Weights of a small GPT-style language model, trained from scratch on English Wikipedia.
Size: 10 layers, width 160, MLP 640 tanh GELU, vocabulary 1024, 2.99M parameters.
Architecture: rotary positions, no biases in attention or MLP.
Training: a variant of Muon for these matrices, 130M tokens.
MLP neurons of a small language model. Each row is named by its layer, matrix (up: input weights) and neuron, and shows model dimensions 0-159. Each number is 500 + 25 x the weight over its row's rms, rounded and kept within 0 to 999. Numbers have three digits each.
After each neuron's rows, "fires after" lists the tokens most often just before its 100 highest values on Wikipedia text that the model never trained on.

L3.up268:476515526471485488486471505456463489513511482500469489484518506525534503496450496493524484522481458496497480485458546476494474515487489497493521512487532501494499522517464465526460486503476559507486507454533521530479457475559511533491513476470522534493518493489506504477491478531513492469484516497471529515494513485496478509499535529488459478453494499504496538497432483543508472552467479505512484529510566519479458520519480478511492521500477503499539485495526538523549490503545460
fires after: " t", " P", " p", " f", " would", " T"

L3.up350:475487483502476497437476510478480481487513533479517487521514464486515514484503515500516494506514493541498489523523521519526543498516464503522493462549505524504455460543502503515496507485460484509521460520495484521482456517491505550501461494518449502480513499483480474484503521511456472559530543470443476450489472476505500520471493470484515467555525514545475481461483498473477490536509497530517506517524511477521477488501480501516458530571538493497519480493487493496532522503468493
fires after: " s", " f", " m", " p", "usic", " g"

L4.up496:493502503518460498513487529496470441482514519452540536473480529495515492506493534461521474503530519508529463511534490511506502519527503462470488493491477484561491488515537489481506521458472543523493496494453504517479505484521511522486479488490538503506488504494492478529541539493495517511475502517455493448487535512525507530514517490479482520467534540546448505439498515516456484488551497531472536504433506506517524483508487510489499514480520509512489449491501449489462516477499523
fires after: "==", "\n", " ==", "===", " s"

L3.up628:472524514483491505481508501479521525544512504488509482511493476533480487479468557500512478484466474529506498518489492509506486512487524525504455493513478500487475527499469475509457487498505534467513468528508499503528487437476540487497451520520503494495535507488502520497497577521491487539464506476482513476510465499534472487503532494488490458508559470538512531458475487492468470500482498559499524491491487449505455505546561508483454489537477554483510519496489500508486524482526539
fires after: " m", " se", " per", " re", " f", " b"

L3.up442:521512525437506537502495539514495507486502467496494553476483452478507474498501467492481524508461482559502479464540532538483504495493482515481481493527478523476516509539475520541491521487492487497464490512535488509486466543501567502478491493504463495484498509494492499485500547523499536485520469490486503478495507514534518479485478511575493522447497514479534492458526511523454493545538476530499519470490528560493466510489503470509443489525502497506506521505456480529507497487493513
fires after: " l", " f", " b", " w", " F"

L4.up586:499527487476490501507522533528466495522517483523532526557477507480498550500474490511478523499493519467502526478502515494487488542480527512488476508519507443521439497479482543514463478498518473481504475552530486469501431494492511542467492472487510531518478494468481554456497495491481486505490496476501473514523485498498476454529561508487484521528516510569457488482493477504443506501505499491513560495502471486471516508527494490532501496507510520526490490481530536497512525498454531
fires after: " M", " S", "os", " St", " A", " N"

L4.up638:493487493511538463459539498448552500484480537533493492526484513534523461532482507485506512498478488532507513451503515504544481504476549453470522480506505508509429499491492483548491483487505548470512490459495511498498503459510481475540455506499497487457527487475522515545493518508512495458498505529487524488491486517545486467483501527535488498449534481529435486525503512500482518501502502524564538478509511470520506492521507465521468499488508519540507534524483496483492500479520526
fires after: " be", " f", " \"", " includ", " ("

L4.up193:499489516522521499512469496509477474549450529506512508481486494493489513528503517455533516498510482499490550473485548509490486436486487481499473539486553509484483494494501518488514516498437516520508502552482496515502490455498543496539524502525564485483497516503489488497471483507484507488497495508501478474498497465548486513509459545461463497507551503524499522513507523494467472487520488481494473505533570497520508513512436463512460520476534486495494507483449554459504496477509477
fires after: "\n", " l", " b", "b", " was"

L3.up445:469501502460430545494499445466503535516482552534485486505487530506519523475506522466458495514478488543544496544504513516529508510483525512505476503532515498530495496480521508526541490507528502454491515491522490466502532502514505484498537504488510522450492458540483513465497518462527492502519529506489478494487463519505514489463499537533509463509470535517502518444502463536436467526499468505508452525470514504491481484500503514504527523485450502448496513511539481507488532491492498
fires after: "\n", " T"

L4.up226:516493494486485472465515516488512461478520509508500544480501495501522483475504512459485486537543520478502520488517520489492522504516508445474477552539463503496512504543518479504514500486450478499447472479477458497499523486537520471473484489532495560540472511496491503498534527514521502537527467475501502485494491523541507469474491520506502477511505521495469504471500514451477510499549485499510519467511463543543485501434513479478528491515502487488470490459497462546482500456530565
fires after: "\n", "==", " \"", "$", " (", "er"

L4.up451:503532486471480523454486477488536498462484552492522489526495526463493504556484550530506521495527486531509531529487518547515495483449504499492456503503458574546514504502508519497469495534556512469508473464546522480488493463488505481530506525477496482466537503505449507521499536497517502470446540485499491459495487512519502499456506494501519507479502538514461503495512515492498464535509477520484514527480503511455516552468511507497478508508456500498530494500513482488475471491511526
fires after: "\n"

L3.up524:469462495508524508485449517539458489482518483515472503501479487528546510525490457463507529505511482538495507521508500504453498534478498507432506489522522515517504499487474499496503481524508490474548522454521491478533482512502536511542474504503496507503493513528520499515501483533475482526473529515477517477496531470506496509500472528484487533473586510509525501462463511464489510556479461465518497445515571505495470496553493509496485527477510453497461487485519496487501536515518501
fires after: " pl", " l", " sec", " f"

L3.up202:484523519459542486439504501537455525522461491466488519495488502503537572496451541512462468505499482529515475490537520483464539483490474507513521472483495503515515515481495498488518546470490477472485490470503488538476513465504538515511462461526475487498439459497517523471504526529510488513512452514502527511473492449497510496509540536481499475513537505464531493465528540490509481536500478497491468472539512484512494502448496522472518518500537510504501538494520469493504507499510521
fires after: " p", " P", " l", "op", " Ph", " d"

L4.up346:468528496456478523489517480458499530479509506510514503499476541450499519503483472462488502480503469484492531496518461522512441527483520497519464513475528504512497494482494480484492499506508498467515473506483534490490475473504501524492461515469489531468466512475501512519499478525511514498477493518486525511470508505497529455511572542514535484497490562470494494472460471501531516525521529523490504490539529548421542494525477507500457504500510573503488491474519555524498492500490536
fires after: " t", " \"", " T", "y", "("

L3.up326:551540530481509461489497502488503489536465490543498479556462517567515528533443519507474459521496511475465477464492488520534519511531523501465524461516491515488461512491496517517451491538487481526482565499527500502510496460504559455514504488532522497495510476504485529451490542507537507515515464498530467476494501511522486530458519502541489503485507459494502499526484477502510501456479482475513480478472483457500496504525506448488495490525518476497494516511521482503489501509533492
fires after: " P", " J", " m", " M", " p"

L3.up615:547469499468475464538502512501483490497411480492501483547505507547496522508493479468506485529532533463467513527503495466482446514543531509518532503468536512461501528465493472529447504476500532513525473503494533538485483508508547491492522483489530538469473470479494521497497493527523500539486458532517475530491499525534470490527534488513478542510483516516473487519481469503500510447510502488489520516525490518506465548527515534453502483515484454489521511503484511486501493501503497
fires after: " M", " R", " g"

L3.up561:497494490483466507479520496462493510487474505518491474499497500537501535497493484495496560504461497501478530501502482522453519514497501534519510553503495529518513459495523457520512488462526515502526478472491492498492524483506546546528508499471496514463511493511491559480509527540467543517481485560446497494502485516531497520520521484475516480484501475507491492462496481474455500421469497514511522488480460521493502509553481508468518482562474490467494492549463482465504508472545525
fires after: " m", " M", " s", " S"

L3.up358:508483528442458517484481490511543471474498524548516514482489538510508533468484517525486502477490488491510523474491493479485500506487491466494497494491500493518484506486453544504466521522522527530467504481477505492509531459503483477488479453489477469531489490531529519508496482502513554472529445486519526515506479529545489542482469468518494505500521471532472476511457469513467504496516475549563501506503506510481505524483549458531441507495501518527526499507468551455537507503479532
fires after: " w", " be", " B", "P", "w", " f"

L3.up368:504495514480462457483497477481530507492539474487465516514491502455473515510489467508511484543504497501512522556515482526489480483440486514537521530469508516515512494532472537520531492517496531469479520515491550472521477503507493497479501522449509549553492519501507511524515457525480484510486469512507486507504472498503470468496512559482493459479458485477454479478548526488513490516471517508504540507478503478439457474490464502536496505491493564477506507509515535518506544475469517
fires after: " t", " T", "P", "H", " 8"

L4.up436:518493513456474482496482484474440481495509508482509484506519530517490527530541528517518515466499500510462504512540540520536516492485485532534488467503502518495525517510484467488481493506500464509529501551461472506509533489493530490496487512464514503500442508468534502509461475434487485513504541508476470480523446505482505491535501481518511551478554526547474464504509470515466471452500520479510494529512533490520447498506522456505500465482501472525491545540498535478502484470514517
fires after: " b", " be", "ug", "g", "ber", " p"

L3.up555:513501507487513500448513438521534503520529508511560514524471482467505510517528528493509470508501473485503514526492476534490509514469505478512455510503505487497526487478553545480507521514537539502509520493488463480460489469462474531479518479464515489492458492525490535519503517504497487504521517445452454505499507477502527487506472521492544499497470541521505532454497505473487496480504500570493501513521467488508500567457527495518487518485480487521446517468464478525480514460501534
fires after: "\n", " (", "ist", "ar", "ing", "it"

L3.up592:528545507532537474522499481521546492469524520536487554433538464500502514546494472480461500453498503503521503498502483503552485513539476475500484457492524509467522523509473479520480522491441525523511549482489540482507468472525469489490488473496495501492503464474497483508498488507465511496513549524550490502512497498486501512539545506489477463484466485501452487521503507499516478463500476493484474491506529478471451531500502498522539519484518508557470483520527515501537481497470480
fires after: " b", " B", " c", " h", "B", "b"

L3.up430:517503541494522518457526544515536485491492497495500477497499520467483508509428507488513459538495476501481513490483559533493531499454441478498493450520516509504479452523519488500540458489514530524513496468527497501468520543496532447507510501506518455518524479517552494508492471523494484509506483481566477470511492482463479538502471509509467476472505526506507514508503500506522515510494475486538506473533497502508481558440512506491497525470483460479537510530499521483534492511527511
fires after: " p", " P", " Ph", "p", "P", " v"

L3.up476:506469501527464530510524455484496497547501465518501510491477496532497530507482508513496509482528540500513503472535466516504446480493548463488500502466507501499513514535510467479474502485514547519502519482474495487502568496509493530470495473495471473511496503502482517478509515500545554521494477487495481540510542531564500527500529502533488479494465488485499449422516470493524509483479492507455468489518447480511532497534516519495511517504522491549526488502501449541535490500468476
fires after: " M", " C", "C", " A", "ent", "n"

L3.up232:512494518515501522481507522512521507464512549535531488521496498501533479455444528511518476534500479535511511506478515522527517487476484485462502506479480510539464466491494514494502488511507512473542515508514497523468511497457472515513469481493527466437490516522492464546509523528491492515503517517501540435481476510514484527503498440493539545476450511480454509491484513459502496460488488535501517504501489518480500544463502508516433500508519460566515478509531513489492509471467522
fires after: "\n", "-", " B", "C", " w"

L3.up332:508451542450568500433467531538484478553493484480459520508458485512558507470468511480513520539540488470514492478476531499491520519476507466473477466508502494507484490523527512498539502448507510498462478468518496499496470481521533487523497483493518476512504527515501515498485500479494531528532485480476502471516487486537496472487522480489468474497498555502516492514492499497482502546520442487524491484535502541505489543493509499493522532459503505524533502499482484511496522447538467
fires after: " app", " comp", "p", " p", " P"

L4.up268:529498502532491480450502507488480532518507499488560491493547540524495545519468518498512482507557474495491478484507527510498540523503489506461494497521496461491507524491525490491470539500476500494457511502509490512530506504517513519522490516508473481517527466538480497478471533493487486542507563458517516526530498455503532484545512529474510471498522520539496481451498468529499517465497533482469485451481476475560469483472490494505508516456494467477506502530480436446505479490514488
fires after: " d", " D", " is", " j", "\n", " A"

L3.up411:513513522511504528482499453492491502499450552512492502476482493522502513478504486484526476492494484472506497531485479499465485454506498520505550529495512549506468493490464461534470497477485545461513561527479510471499529487477509416481528504488489547493511446494472491481483486497483517501506537525497505511492492522527529550491526536483491486461508495483501526474502515457531477498514479479497507503588528478484531487510508501529487512476501533496482508527492488450505469483465548
fires after: " l", " b", " t", " with", "b"

L3.up204:524540526503475534514459471527479507476492490534497486488489522466516523511480491505497494473509523510486522542449487484502515512525508475452455492506505538443506480500489507511485544532549503496490555472514511497489522576502516484523531490500447508483460514495473477482458547512499548475517489517485478457493465552500487532471495528522516485480502505483472483467499516488511475526534466511480496489501466513484511515488586471495469515490507509486491515476496514476497518517450495
fires after: " W", " w", " b", "og", "W", " B"

L3.up539:535497486533481496545517475520510518474491477481473539511493501485523511480480477492505495491551531540520501464482453493522499493501532483476534478534508471462499519500485470478470536524487515510435504521482498464490495532468498503514502498536492469539472472492497510454492503510557479529560501497512526512492497517496536503508529505534535525504501518499512491452540506512489500470530532461496490537479459469485460458475510478466473493501525473510504486519465465492549469529484563
fires after: "\n", " A", " R"

L4.up86:482515494537516534513468515511496539520520501504457520505494519491495521504496540513523516517554509482486501483515487486481493504522514518486529467515494495454501524503489516510487472487506509519528527498489479494478513469472556472488529488495454468483500480479476521472492489476502467467568517486520541495507467509474508461470490486483456536500529477549487524519484525547500520510494502509532492495486539538520470524489467467522474500463501457524474530455443552505563455469533490
fires after: " b", " University", " part", " was", " be", " Co"

L3.up416:438450473447481483490520493519458520527534470483479477540406512497473484508529480478507532503464555525525527493492499510501473542468474472508511499500500502516488519476535474514481511497482462520472513485531474507512506522487540452512495546513462506504467501505511497518517539523484512488533451521469519496492500505534511533481517538475468505454512518489506517473485529505472506517491490491548473481497551476497529454483492529491502508475493517524480530520497492516519534508507519
fires after: " l", "ct", "f", "em", " f", "t"